From a checkpoint of a small transformer trained on Wikipedia.
Size: 18 layers, vocabulary 8192, 23.7M parameters.
Training: a variant of Muon for these matrices, 1207M tokens.
MLP neurons of a small language model. Each row is named by its layer, matrix (up: input weights; down: output weights) and neuron, and shows model dimensions 160-223. Each number is 200 + 40 x the weight over its row's rms, rounded and kept within 0 to 999.
A block is one neuron, or neurons of one layer that tend to fire together. Before each block is what it responds to, as a language model described it from the Wikipedia text at the highest values.

Second piece after W. Short vowel-led word pieces (id, en, or, u, an) right after an opening capital fragment, mostly W, as in W-id-ener, W-or-cester, W-u-Tang.
L11.up932,181,207,147,323,158,202,177,166,177,194,200,140,150,186,226,134,148,242,237,226,219,165,231,182,190,185,255,177,175,192,206,219,148,224,138,217,181,277,180,166,219,143,213,211,233,213,234,188,266,180,197,218,223,211,208,230,150,203,271,236,160,240,203,174
L11.down932,198,147,168,224,174,147,189,122,220,179,202,214,297,275,183,193,166,187,210,207,118,112,202,235,167,182,299,199,172,158,185,246,256,172,180,241,158,228,214,180,195,176,169,190,200,227,211,199,207,172,251,222,281,188,183,142,200,221,152,218,164,229,126,172

Mid-word letter fragments. Short one-to-three-letter pieces in the middle of words split into many tokens, often foreign names, e.g. eyeg-l-asses, Vitt-or-io, carniv-or-ous, Novg-or-od.
L12.up755,154,248,180,197,201,206,162,147,221,231,171,228,184,131,175,207,99,186,121,209,241,268,196,200,212,243,205,213,162,278,225,246,233,185,232,210,199,234,218,214,178,198,188,248,169,190,183,168,256,237,136,191,183,193,190,172,230,239,183,138,186,198,177,217
L12.down755,229,225,145,205,200,223,205,238,234,124,120,223,214,222,249,211,159,264,232,159,196,203,227,175,118,203,274,245,194,216,134,141,211,167,169,231,169,186,219,229,223,120,245,164,245,158,229,211,203,228,178,198,157,146,136,198,259,185,164,237,201,188,172,192
L12.up1228,171,164,181,249,206,203,132,95,222,178,173,213,259,149,201,260,149,155,166,218,163,170,184,183,217,150,202,163,190,255,256,198,202,171,200,230,163,180,167,202,190,166,188,222,129,257,199,180,204,261,187,196,206,204,189,184,246,133,221,232,187,190,176,212
L12.down1228,197,174,221,201,182,235,220,233,107,154,236,178,171,241,294,239,237,224,165,192,238,131,186,192,224,146,247,141,241,185,208,143,138,177,125,195,187,231,249,195,253,198,211,170,202,255,192,204,189,259,182,212,110,220,219,124,159,161,183,201,236,179,278,256
L12.up1510,159,196,169,243,185,229,240,214,183,176,213,203,212,188,179,218,176,173,255,202,239,145,252,208,199,252,178,185,199,247,198,263,195,267,138,257,269,191,192,228,155,151,196,196,147,195,150,168,166,144,243,189,184,242,181,211,213,185,152,147,190,109,200,256
L12.down1510,197,158,183,186,194,173,193,270,155,232,186,170,209,170,130,148,247,237,169,240,173,243,261,243,198,202,206,250,198,102,281,214,209,213,181,137,206,174,160,141,237,168,221,223,182,120,219,194,170,250,197,245,264,193,158,171,255,187,186,259,179,167,260,171
L12.up1794,221,227,228,222,213,195,120,194,195,249,151,247,228,183,243,233,212,214,237,225,281,219,235,163,142,161,201,197,243,227,161,232,198,160,111,237,176,226,203,187,113,238,182,162,190,176,234,254,182,235,168,138,225,174,194,174,199,201,226,167,229,197,206,202
L12.down1794,189,247,221,260,177,207,164,236,178,230,171,217,165,174,221,154,171,234,232,209,225,192,215,166,260,187,155,233,174,303,171,222,167,118,188,149,105,211,199,247,146,237,158,208,215,254,184,220,219,150,177,129,195,190,186,142,218,152,159,233,163,204,128,134

List item separators. Commas, semicolons, "and", or table pipes right after an item in a list of names, places or countries, e.g. Canada, Brazil, and Berlin.
L11.up42,173,179,168,210,250,156,137,166,221,208,209,172,163,196,232,153,224,228,256,235,225,175,226,160,276,167,183,251,42,175,205,186,235,222,207,228,246,158,228,195,181,150,198,214,170,258,262,213,239,130,240,208,179,160,164,193,223,261,195,125,184,244,278,203
L11.down42,153,174,221,120,174,174,191,236,231,138,235,216,149,202,225,146,133,176,301,177,230,265,277,151,330,214,193,178,162,161,128,200,142,221,160,204,223,215,255,197,191,186,197,147,201,260,216,222,216,203,151,224,195,214,243,208,164,254,195,220,267,174,190,242

Mid-word name fragments. Word-piece fragments inside multi-token proper names, often in tables or lists, especially after St-, e.g. Whitecaps, Stenhousemuir, St. Louis.
L11.up1355,178,202,174,256,161,176,138,194,243,249,207,219,255,232,188,221,286,218,213,206,156,274,237,129,211,258,202,118,247,191,220,178,191,219,222,297,261,230,153,185,149,223,217,154,231,238,221,177,220,237,141,230,222,173,238,152,227,204,177,186,153,199,204,190
L11.down1355,266,178,188,214,184,224,249,266,228,203,265,222,201,198,182,205,143,202,195,209,175,168,163,186,210,193,189,213,194,194,212,178,219,229,123,161,172,184,208,192,233,184,239,192,150,275,121,200,242,185,218,263,200,164,120,142,137,200,188,149,152,129,193,214

Table cell separators. Mainly the | pipe between cells in wiki tables of statistics (climate, census, sports scores, election votes), plus closing = of headings and scattered word pieces.
L10.up441,220,167,249,193,219,214,225,178,162,150,162,185,137,115,230,150,171,205,159,205,261,213,196,236,172,203,260,234,214,233,170,225,211,273,169,142,192,198,188,105,221,258,253,226,125,245,233,257,284,141,173,250,241,161,286,219,139,239,188,135,178,152,226,160
L10.down441,181,187,201,190,251,248,158,193,248,169,277,273,246,198,221,239,178,180,145,212,201,205,219,146,199,203,173,149,156,192,161,209,209,174,269,199,238,215,137,129,189,110,206,172,149,207,189,169,275,168,131,188,156,205,214,232,251,171,179,164,207,158,227,216
L10.up723,200,210,161,189,174,229,175,245,175,152,236,135,193,146,215,201,149,225,184,163,227,215,212,177,176,128,125,140,220,234,240,278,269,221,162,224,198,243,226,159,244,151,243,245,221,194,69,312,137,202,192,192,215,205,96,207,232,225,232,243,206,192,159,157
L10.down723,211,205,284,187,254,163,207,160,202,157,179,196,196,239,156,133,241,232,226,173,221,280,174,107,175,182,230,257,218,202,290,206,139,232,247,264,219,197,169,171,168,235,227,200,273,204,239,144,186,286,161,162,196,254,173,183,175,189,153,220,138,267,161,225
L10.up1135,185,154,275,217,222,214,228,217,185,125,152,180,254,133,195,196,190,265,172,155,207,190,231,236,278,169,170,157,179,182,179,231,191,195,176,235,243,261,232,153,177,200,246,238,164,259,177,257,275,178,332,135,174,181,193,227,95,112,269,221,159,183,228,144
L10.down1135,193,207,230,232,163,202,202,124,261,225,255,177,233,182,236,284,194,188,134,224,117,280,197,242,145,237,123,156,135,167,230,189,221,202,285,189,230,191,199,139,227,176,227,246,180,252,280,234,207,182,159,233,182,220,158,249,245,240,195,205,179,176,216,236
L10.up1861,217,208,242,220,184,154,187,170,220,177,192,192,264,192,222,148,120,257,163,186,227,136,191,191,160,167,266,147,266,232,178,108,179,165,169,181,186,215,204,204,149,158,258,231,211,197,239,153,203,249,275,140,240,181,179,205,223,131,169,270,190,186,186,205
L10.down1861,144,209,156,278,174,267,188,215,223,180,183,198,176,175,209,186,197,206,203,166,98,295,203,161,172,285,141,242,185,145,205,167,200,290,242,228,188,138,164,157,164,192,253,192,201,203,153,252,204,210,142,270,158,231,164,165,210,256,209,185,251,210,223,139

Table cell separators. Pipe separators between numeric cells in Wikipedia tables (sports scores, climate data, election results), plus range words like to and unit tokens like in, m, ft.
L12.up385,194,230,244,200,215,194,200,203,211,194,217,206,222,133,129,152,193,180,234,243,125,214,158,127,170,227,198,162,247,214,180,228,235,213,215,274,140,201,193,193,137,206,136,159,225,266,170,154,239,271,170,156,130,192,186,208,218,178,159,192,217,235,266,123
L12.down385,188,243,245,186,199,210,227,197,204,159,191,189,160,248,207,199,152,197,257,208,187,195,210,265,174,258,252,186,219,175,299,229,150,226,217,190,219,167,167,188,187,189,205,159,213,135,200,254,211,208,178,159,193,203,153,120,219,143,266,247,254,156,191,235
L12.up495,198,145,169,276,268,152,172,226,238,110,203,197,234,190,139,78,204,118,214,213,116,224,212,162,152,208,184,193,203,224,199,210,230,222,226,184,203,210,193,130,114,233,240,134,127,171,164,251,232,228,232,129,209,213,225,242,243,140,190,124,208,222,238,171
L12.down495,154,229,162,170,217,206,137,157,221,263,181,180,165,216,249,208,177,135,205,121,191,126,158,212,168,208,203,174,239,158,162,178,216,201,141,199,270,84,186,278,238,167,136,209,209,225,214,232,199,199,230,156,187,123,171,186,182,198,180,188,216,147,141,168
L12.up1671,203,267,222,164,233,188,185,233,174,191,191,163,262,171,217,146,253,149,201,247,205,160,232,162,197,152,175,152,192,200,213,193,201,145,184,173,201,183,244,153,244,284,273,213,230,209,171,259,169,185,236,182,99,189,255,237,201,170,198,239,122,219,214,260
L12.down1671,136,178,226,201,242,242,270,223,217,138,266,209,164,136,120,244,217,216,236,206,224,196,217,249,169,238,221,238,231,203,221,161,227,182,164,243,225,188,179,139,232,213,182,152,151,234,217,194,149,248,228,177,267,176,133,210,220,150,171,256,171,267,203,181
L12.up1787,136,147,205,185,221,210,233,147,257,151,166,223,183,181,263,234,165,172,178,91,252,297,210,273,152,195,191,226,261,198,131,160,183,172,266,233,247,234,211,162,178,267,185,193,210,161,187,152,178,178,167,149,157,175,274,201,229,210,277,212,220,165,246,213
L12.down1787,194,214,215,180,209,204,217,240,242,180,158,223,210,190,290,240,211,206,209,240,175,106,152,143,174,223,228,188,178,189,234,162,173,232,257,212,212,162,141,217,302,209,209,198,258,212,166,167,241,285,207,247,131,185,189,104,179,238,123,271,202,219,207,197

Verb-initial word pieces. First fragment of a multi-piece verb, usually after to, modals or a subject, such as str(engthen), prom(ote), requ(est); sometimes table line breaks.
L12.up84,161,168,157,263,234,183,158,282,230,192,160,168,205,241,233,211,189,224,209,156,253,169,240,235,197,241,223,295,223,241,193,214,163,192,236,132,180,189,174,183,251,237,204,222,198,168,269,255,87,179,281,178,234,184,193,231,167,227,206,221,141,235,214,126
L12.down84,227,190,232,272,287,177,165,216,206,204,244,134,171,173,153,152,210,219,207,219,232,167,247,231,238,160,226,254,209,193,223,263,189,161,236,223,200,176,214,215,165,178,203,186,204,245,186,239,123,174,225,195,262,210,230,182,219,177,168,171,112,189,196,135
L12.up847,212,251,260,228,244,195,173,246,215,228,209,168,215,210,185,214,143,204,206,75,219,207,170,195,143,169,175,202,172,297,169,90,213,153,164,158,145,159,188,145,196,218,222,261,220,182,150,194,209,218,183,200,233,210,211,243,259,169,169,196,232,235,99,233
L12.down847,233,230,167,244,207,216,215,233,227,189,177,152,160,278,225,240,242,224,197,220,146,219,217,123,213,162,152,128,195,171,212,284,237,225,236,175,222,237,169,173,221,152,275,157,231,217,171,191,229,263,240,180,298,195,153,129,176,148,181,180,177,236,252,223
L12.up1474,183,282,172,189,215,201,150,146,220,160,268,207,263,224,188,138,167,197,221,215,120,148,181,220,232,205,195,197,213,161,219,197,186,196,179,212,214,148,173,211,170,169,198,197,222,181,149,208,200,109,299,177,243,230,152,188,307,189,179,243,138,172,240,195
L12.down1474,236,177,237,147,204,251,177,206,184,179,168,181,221,247,242,244,234,253,279,168,289,153,238,213,147,279,208,248,184,154,230,168,249,183,242,269,158,196,175,165,205,160,189,225,210,222,216,172,193,213,132,114,190,192,222,207,219,197,202,189,254,248,171,189
L12.up1625,234,256,227,189,185,245,175,142,163,202,195,170,218,228,205,154,244,154,248,211,175,191,181,214,157,210,145,218,175,204,215,229,177,193,151,256,198,229,224,262,165,133,192,220,269,212,239,172,246,213,228,232,214,198,279,250,171,265,221,267,154,233,174,284
L12.down1625,227,182,212,242,200,201,76,185,220,204,149,190,228,238,241,184,186,222,156,171,157,122,147,144,279,145,158,228,243,144,181,207,182,193,161,189,248,168,155,222,158,262,160,163,196,160,135,124,193,268,212,170,347,191,224,140,226,213,192,198,287,183,229,169

List final-item separators. Commas or "and" before the last item of a list of three or more, e.g. "tennis facility, … nets and", "Asian,", "Film, TV,".
L12.up745,235,177,108,143,239,275,156,212,127,185,203,255,215,147,154,178,205,229,272,226,204,185,212,191,170,246,138,199,234,171,209,241,194,171,185,234,228,216,226,233,172,278,196,199,181,151,198,246,173,180,205,175,288,171,214,212,184,120,208,261,174,186,280,208
L12.down745,125,216,247,145,229,227,193,209,149,212,281,194,176,140,226,222,214,170,211,192,218,162,181,178,197,185,233,219,205,215,176,221,197,181,232,201,213,169,190,215,154,183,118,250,187,186,218,194,152,233,146,282,213,236,229,184,164,259,151,239,158,152,164,288
L12.up1525,208,134,105,167,260,119,201,252,159,210,155,190,245,192,192,231,174,122,223,216,189,214,242,219,320,159,217,228,183,211,191,259,186,164,171,171,223,207,211,244,227,243,206,197,185,272,204,236,117,253,198,219,190,247,239,183,187,158,114,188,272,284,182,176
L12.down1525,182,233,219,187,191,200,132,156,236,146,200,254,243,110,189,215,164,241,181,204,226,119,175,232,285,147,148,183,217,172,163,218,192,169,179,256,218,206,192,181,213,239,150,219,242,151,122,233,206,204,187,207,213,259,190,236,247,109,218,263,199,168,239,232
L12.up1549,166,174,187,193,197,184,159,273,198,248,221,179,221,201,172,172,153,205,267,206,258,165,145,178,205,281,259,194,182,122,251,199,237,216,170,269,192,230,235,250,239,174,158,128,171,250,150,242,229,192,228,143,163,219,194,219,165,156,176,234,164,203,197,168
L12.down1549,235,168,247,189,269,240,222,227,192,175,157,288,166,166,273,194,232,174,147,222,223,264,241,203,225,141,143,312,138,198,204,221,227,210,235,203,201,238,162,176,235,241,248,178,208,180,250,186,133,206,239,258,179,194,233,208,176,218,200,258,232,140,215,227
L12.up2023,181,150,161,157,231,155,165,183,259,333,213,206,216,144,177,165,180,175,204,199,283,221,230,201,177,198,100,206,266,161,260,197,189,219,180,126,247,115,219,187,256,205,218,217,95,212,241,199,149,216,216,146,170,175,245,230,192,140,244,162,229,151,288,137
L12.down2023,189,164,216,192,186,148,226,203,239,196,200,195,197,195,221,231,184,211,193,210,183,106,212,226,198,190,212,214,241,228,270,188,225,236,209,181,213,261,270,143,199,208,191,169,164,168,192,196,199,201,204,180,205,204,189,154,234,148,224,144,218,274,229,250

List and table separators. Punctuation and endings that close an item in a list or table, such as commas between listed places or albums, pipes after track times, and th in ordinals like 4th.
L10.up134,259,164,202,173,204,196,110,236,250,200,198,243,239,200,164,198,228,229,194,212,161,261,205,223,208,154,159,141,198,143,178,262,244,142,148,228,217,229,268,257,242,182,209,240,116,233,173,170,152,205,180,149,232,154,174,271,215,318,173,185,228,169,257,145
L10.down134,288,243,129,195,134,160,219,180,192,247,179,236,226,195,222,183,191,133,220,139,212,224,153,167,236,213,178,208,245,147,206,266,190,198,214,195,160,197,186,218,185,196,242,195,239,150,192,186,220,217,226,223,157,197,188,204,181,167,306,193,105,167,221,225
L10.up548,200,222,179,153,203,169,144,189,197,227,184,128,197,196,167,188,199,207,237,241,196,214,159,200,200,206,240,169,181,167,237,250,189,164,214,184,208,166,173,212,234,246,251,124,284,212,223,234,274,276,263,191,177,259,168,202,127,195,237,228,242,195,205,147
L10.down548,195,172,219,222,249,208,226,176,226,252,145,157,188,207,146,198,140,192,195,182,133,155,222,242,183,200,191,207,251,207,196,203,161,174,158,117,212,213,221,231,232,231,128,239,120,220,166,113,212,231,189,155,150,201,157,145,214,249,225,197,204,180,217,220
L10.up1503,157,186,192,189,240,199,155,186,96,222,230,247,228,152,143,226,180,223,271,229,175,209,212,188,219,181,127,256,121,172,160,244,250,175,233,189,290,153,232,224,174,186,210,132,152,208,209,193,192,234,188,106,204,163,172,183,253,232,130,206,251,197,192,200
L10.down1503,203,170,192,149,177,235,197,135,303,189,162,206,152,210,229,186,206,172,184,205,231,236,138,182,272,256,266,213,229,168,142,200,233,177,194,174,185,282,200,132,166,160,156,153,190,175,191,176,219,220,217,245,179,195,225,249,218,198,223,154,218,211,177,171
L10.up2003,215,145,231,152,181,161,179,243,208,224,214,258,213,177,227,191,200,196,217,244,251,281,283,186,210,209,158,172,145,155,215,171,214,174,216,194,219,247,217,233,246,195,202,147,180,287,185,190,165,163,167,203,246,243,142,263,164,209,186,184,260,198,286,181
L10.down2003,257,250,130,194,94,212,240,236,179,240,141,287,202,223,239,212,156,155,171,225,185,189,199,285,167,176,229,173,209,134,200,211,139,141,167,159,152,240,141,237,194,238,182,204,170,212,159,195,198,193,213,241,190,94,152,292,158,232,183,145,189,212,202,191

Second piece of names. Short word-piece tokens directly after an opening fragment like Sh, S or We inside split names and words, e.g. Sh-i-ite, X-in-jiang, Sh-ir-ley.
L10.up15,191,184,259,226,228,116,168,224,200,144,210,256,201,153,292,179,225,164,206,130,153,159,238,196,262,198,265,181,200,230,242,247,261,128,199,265,175,235,137,237,182,154,234,207,177,165,181,168,190,203,129,182,201,192,151,193,170,143,147,177,258,131,233,182
L10.down15,165,197,138,209,204,192,210,204,226,301,212,182,222,157,270,220,250,208,145,225,186,197,210,211,170,102,259,208,182,287,279,198,145,206,226,104,263,201,267,252,169,165,163,195,216,197,255,147,231,181,188,181,188,185,181,194,252,203,234,207,127,263,238,227
L10.up730,121,90,219,190,195,227,179,232,244,182,177,223,203,108,210,190,182,184,207,147,220,226,193,231,179,211,256,208,237,205,261,218,183,158,204,270,216,204,121,249,200,183,270,195,185,209,214,178,204,160,226,188,227,249,92,215,170,134,233,190,206,156,252,188
L10.down730,237,302,214,135,187,245,209,226,213,194,170,235,249,224,252,120,184,184,176,235,132,176,245,232,254,118,161,226,153,119,124,262,205,246,158,227,187,184,210,227,217,200,139,150,204,183,171,210,191,213,167,231,199,140,202,216,192,221,197,305,188,153,167,229
L10.up740,155,183,161,187,197,215,165,235,213,239,148,188,157,148,254,157,273,173,203,208,177,200,216,212,159,206,212,215,286,196,288,233,217,137,125,172,151,181,194,184,248,212,211,143,178,94,237,172,244,167,215,239,222,186,251,266,151,169,196,196,225,155,225,165
L10.down740,200,235,194,206,255,119,211,202,157,219,216,242,261,201,273,267,173,128,137,191,156,154,175,163,177,152,218,201,147,169,209,186,181,253,164,183,138,258,223,211,44,236,161,160,185,276,147,137,185,224,205,275,235,162,218,238,278,291,184,171,145,248,221,166
L10.up1332,132,205,233,218,183,181,206,218,257,147,220,168,224,203,193,171,221,200,237,183,100,180,170,120,202,224,269,139,285,105,223,241,154,191,213,250,214,250,134,215,267,139,242,159,244,201,172,261,175,201,176,195,234,228,156,234,109,204,333,144,210,124,232,201
L10.down1332,239,194,241,227,203,136,273,162,223,225,198,193,228,147,186,198,214,241,240,190,172,179,157,264,229,183,171,256,206,195,231,277,206,173,229,167,186,218,161,214,246,175,179,234,218,144,212,252,268,188,184,130,267,120,137,230,170,173,132,211,212,246,276,168

Predicate start after subject. The first token of a verb phrase right after a subject, modal or "to": adverbs like originally, still, never, or verb-initial pieces like expl(ore), ret(ain).
L10.up2,122,214,157,190,220,204,179,159,215,155,143,188,210,207,198,143,240,211,120,135,172,198,142,215,198,194,246,245,256,235,177,205,142,168,183,229,217,217,185,122,216,149,178,229,267,157,192,249,168,203,201,257,237,213,164,203,229,212,243,211,241,197,185,204
L10.down2,222,130,183,174,234,115,206,214,182,218,197,199,159,276,206,116,206,145,271,263,156,222,213,159,202,224,149,217,146,157,237,205,213,148,152,187,180,232,238,175,228,206,135,197,255,234,181,226,254,247,195,125,208,136,214,158,221,245,198,223,201,173,278,215
L10.up895,242,219,226,201,124,250,222,147,229,210,279,203,134,213,289,172,186,199,160,204,214,247,187,162,241,191,204,196,182,208,179,198,176,135,209,255,281,183,130,196,197,180,237,238,216,122,238,164,146,193,221,167,275,180,196,196,213,160,217,209,214,168,189,155
L10.down895,208,265,158,150,194,120,162,222,226,266,165,230,216,219,162,177,203,194,258,180,116,195,238,196,163,179,158,152,141,219,179,249,242,212,234,261,181,245,213,208,167,194,222,251,215,218,168,184,205,213,226,205,168,250,166,285,242,211,227,268,217,241,243,180
L10.up1655,185,239,229,247,232,206,101,161,198,181,199,154,161,200,239,188,209,226,254,201,227,186,164,165,174,142,147,232,152,251,184,152,208,113,171,206,200,203,173,198,224,174,206,178,261,221,164,246,188,222,215,193,277,212,246,189,177,198,188,235,148,208,267,191
L10.down1655,158,163,163,267,211,176,210,187,179,239,212,173,229,241,220,177,174,222,225,184,179,267,184,181,126,185,264,203,149,175,272,265,133,164,189,181,199,221,197,138,191,225,171,218,200,171,147,219,184,173,158,189,280,196,200,215,202,233,196,151,217,222,167,191
L10.up1975,195,187,129,196,196,218,136,195,174,199,214,187,176,181,180,191,116,200,200,186,211,186,272,234,206,168,225,207,237,173,174,171,180,168,273,195,221,218,189,231,235,176,249,230,205,181,187,224,172,259,223,220,270,181,184,221,163,215,200,106,128,251,120,217
L10.down1975,151,166,203,201,205,238,261,245,201,196,203,268,217,230,200,189,236,187,119,209,143,291,162,152,182,277,192,255,136,213,164,194,176,179,133,210,205,199,236,216,264,297,203,189,181,186,201,241,227,220,197,206,180,168,174,172,228,200,198,204,258,137,205,189

Verb-initial fragments. Fires on the first piece of a verb coming up after a subject, auxiliary, or "to", predicting its ending, as in re(ally), inst(alled), rec(overed), and "able to".
L11.up997,177,200,173,237,234,237,201,231,214,274,183,135,225,283,240,242,250,210,265,186,208,113,208,275,193,227,261,152,201,230,224,128,238,181,286,268,179,195,205,169,197,175,138,197,190,177,184,201,168,209,236,178,261,197,121,163,200,185,207,178,164,198,150,150
L11.down997,173,180,234,178,143,176,185,177,116,195,223,209,147,207,190,131,181,196,130,212,172,296,207,230,273,200,257,230,143,176,221,228,215,183,245,139,259,239,202,152,200,271,183,193,196,252,162,202,193,255,109,278,213,162,182,223,250,182,227,131,172,204,185,185

Compound-word hyphens. Hyphens joining parts of compound words or names, as in faith-based, sister-in-law, mid-1920s, T-cell; also table pipe separators.
L12.up50,142,201,215,193,236,233,200,305,152,221,152,224,213,182,169,130,259,131,201,183,231,114,186,176,137,240,207,150,183,121,209,190,243,193,172,125,193,203,272,182,192,148,201,187,227,87,144,158,225,185,115,156,223,211,269,173,272,164,216,209,85,267,133,217
L12.down50,155,244,196,241,187,175,215,227,191,220,204,267,161,187,182,244,216,140,238,256,223,152,221,103,161,261,161,255,201,224,218,205,243,217,250,206,186,212,208,248,222,192,169,203,222,204,172,158,218,241,230,141,201,217,184,237,187,233,280,237,232,223,179,234
L12.up1029,159,205,213,258,166,204,180,237,203,213,234,257,203,266,261,208,216,249,209,226,116,242,233,132,135,228,146,127,193,200,161,171,270,178,140,98,217,287,163,224,206,222,257,274,225,205,242,187,172,185,184,162,259,176,211,171,193,140,199,235,153,216,188,200
L12.down1029,171,249,249,170,141,229,227,215,162,221,169,202,225,152,174,218,180,238,232,203,149,230,204,258,151,198,239,224,186,195,252,224,201,213,142,203,202,191,215,128,193,242,141,194,203,149,173,110,275,182,181,162,185,228,225,208,216,310,171,212,221,161,234,202
L12.up1515,193,257,123,189,191,200,173,229,235,182,190,171,220,233,122,164,202,201,209,269,155,168,234,201,182,241,189,158,154,215,169,213,261,234,174,200,201,201,136,200,169,178,161,148,120,214,161,182,192,102,186,158,190,246,223,178,268,197,140,175,264,231,249,201
L12.down1515,149,239,191,178,204,167,219,155,255,196,196,164,236,202,244,237,184,247,251,182,170,137,167,158,203,188,237,224,123,127,184,238,185,185,214,207,159,186,201,211,164,107,225,233,240,251,213,196,128,160,168,225,250,221,280,198,168,175,202,181,120,224,209,199
L12.up1971,222,160,156,243,263,107,246,202,166,150,147,266,183,187,225,149,145,155,224,246,171,194,247,197,212,196,164,280,238,207,209,225,210,168,178,220,277,224,157,198,229,211,226,232,212,208,173,198,214,179,207,223,124,120,251,230,98,215,178,174,193,267,147,223
L12.down1971,208,201,202,193,156,305,130,198,222,266,183,199,131,185,184,217,244,231,157,251,196,194,212,114,227,289,145,170,159,150,165,186,266,197,142,167,182,227,128,193,201,220,216,189,252,224,218,205,225,223,184,180,229,249,259,170,220,219,189,202,211,178,175,216

Mid-word continuation pieces. Interior subword pieces and hyphens inside multi-token words and names, e.g. Part-iz-an, Guard-ian, close-up, Saint-Étienne, plus abbreviation periods (Hemsl., Coll.).
L10.up1,178,214,207,166,229,221,180,229,181,204,161,264,178,211,232,198,171,196,182,135,178,226,168,178,186,211,173,213,141,190,253,218,309,133,108,250,195,249,152,229,179,132,224,259,171,146,184,176,136,254,181,182,210,206,280,224,203,220,129,160,192,161,166,128
L10.down1,230,277,210,288,204,112,188,165,106,165,170,205,248,156,163,247,225,165,237,180,151,164,172,171,221,230,226,191,175,151,198,178,124,233,276,183,190,194,169,187,247,191,209,249,174,294,233,255,222,136,204,172,226,189,262,212,155,175,176,196,231,194,184,129
L10.up541,207,213,280,186,163,158,227,160,160,216,207,259,241,174,210,210,176,239,232,237,199,149,273,201,107,246,194,218,215,149,162,140,179,178,86,211,265,185,200,147,158,238,200,163,176,213,152,107,213,218,244,183,205,140,191,211,153,227,202,173,125,294,214,268
L10.down541,209,237,193,185,227,257,237,270,204,194,216,266,149,142,205,229,115,204,160,249,175,178,213,251,261,183,220,258,202,176,122,161,258,166,227,229,222,172,256,167,152,165,160,211,112,291,203,209,241,200,229,167,194,243,230,194,113,203,85,195,178,206,214,140
L10.up1226,151,233,218,204,228,266,224,215,210,156,179,225,204,227,185,175,225,220,187,231,201,225,250,201,166,237,158,228,227,87,153,155,184,221,190,240,256,221,174,230,224,199,221,171,192,182,214,134,253,189,233,210,205,274,126,178,210,171,179,206,137,181,216,283
L10.down1226,251,206,265,214,188,255,228,275,145,243,209,236,260,203,241,201,163,180,177,182,189,173,205,208,246,232,249,164,172,130,247,177,248,181,160,179,135,245,217,163,244,95,208,183,151,236,150,155,247,215,279,257,215,211,159,191,182,263,191,149,167,161,158,182
L10.up1276,151,146,203,145,164,151,199,205,164,186,233,256,230,196,199,140,232,212,259,204,183,225,150,213,193,231,238,167,237,184,198,180,245,135,183,190,231,199,188,188,180,240,214,178,180,241,161,187,263,242,160,222,218,185,237,197,251,236,216,119,167,208,241,246
L10.down1276,150,197,136,237,161,175,196,173,220,168,160,193,140,195,241,218,234,123,170,203,188,217,225,191,211,166,132,167,261,176,158,249,211,224,161,200,223,218,185,186,217,166,231,267,216,209,188,222,168,207,249,207,210,215,226,157,185,160,170,177,184,313,212,268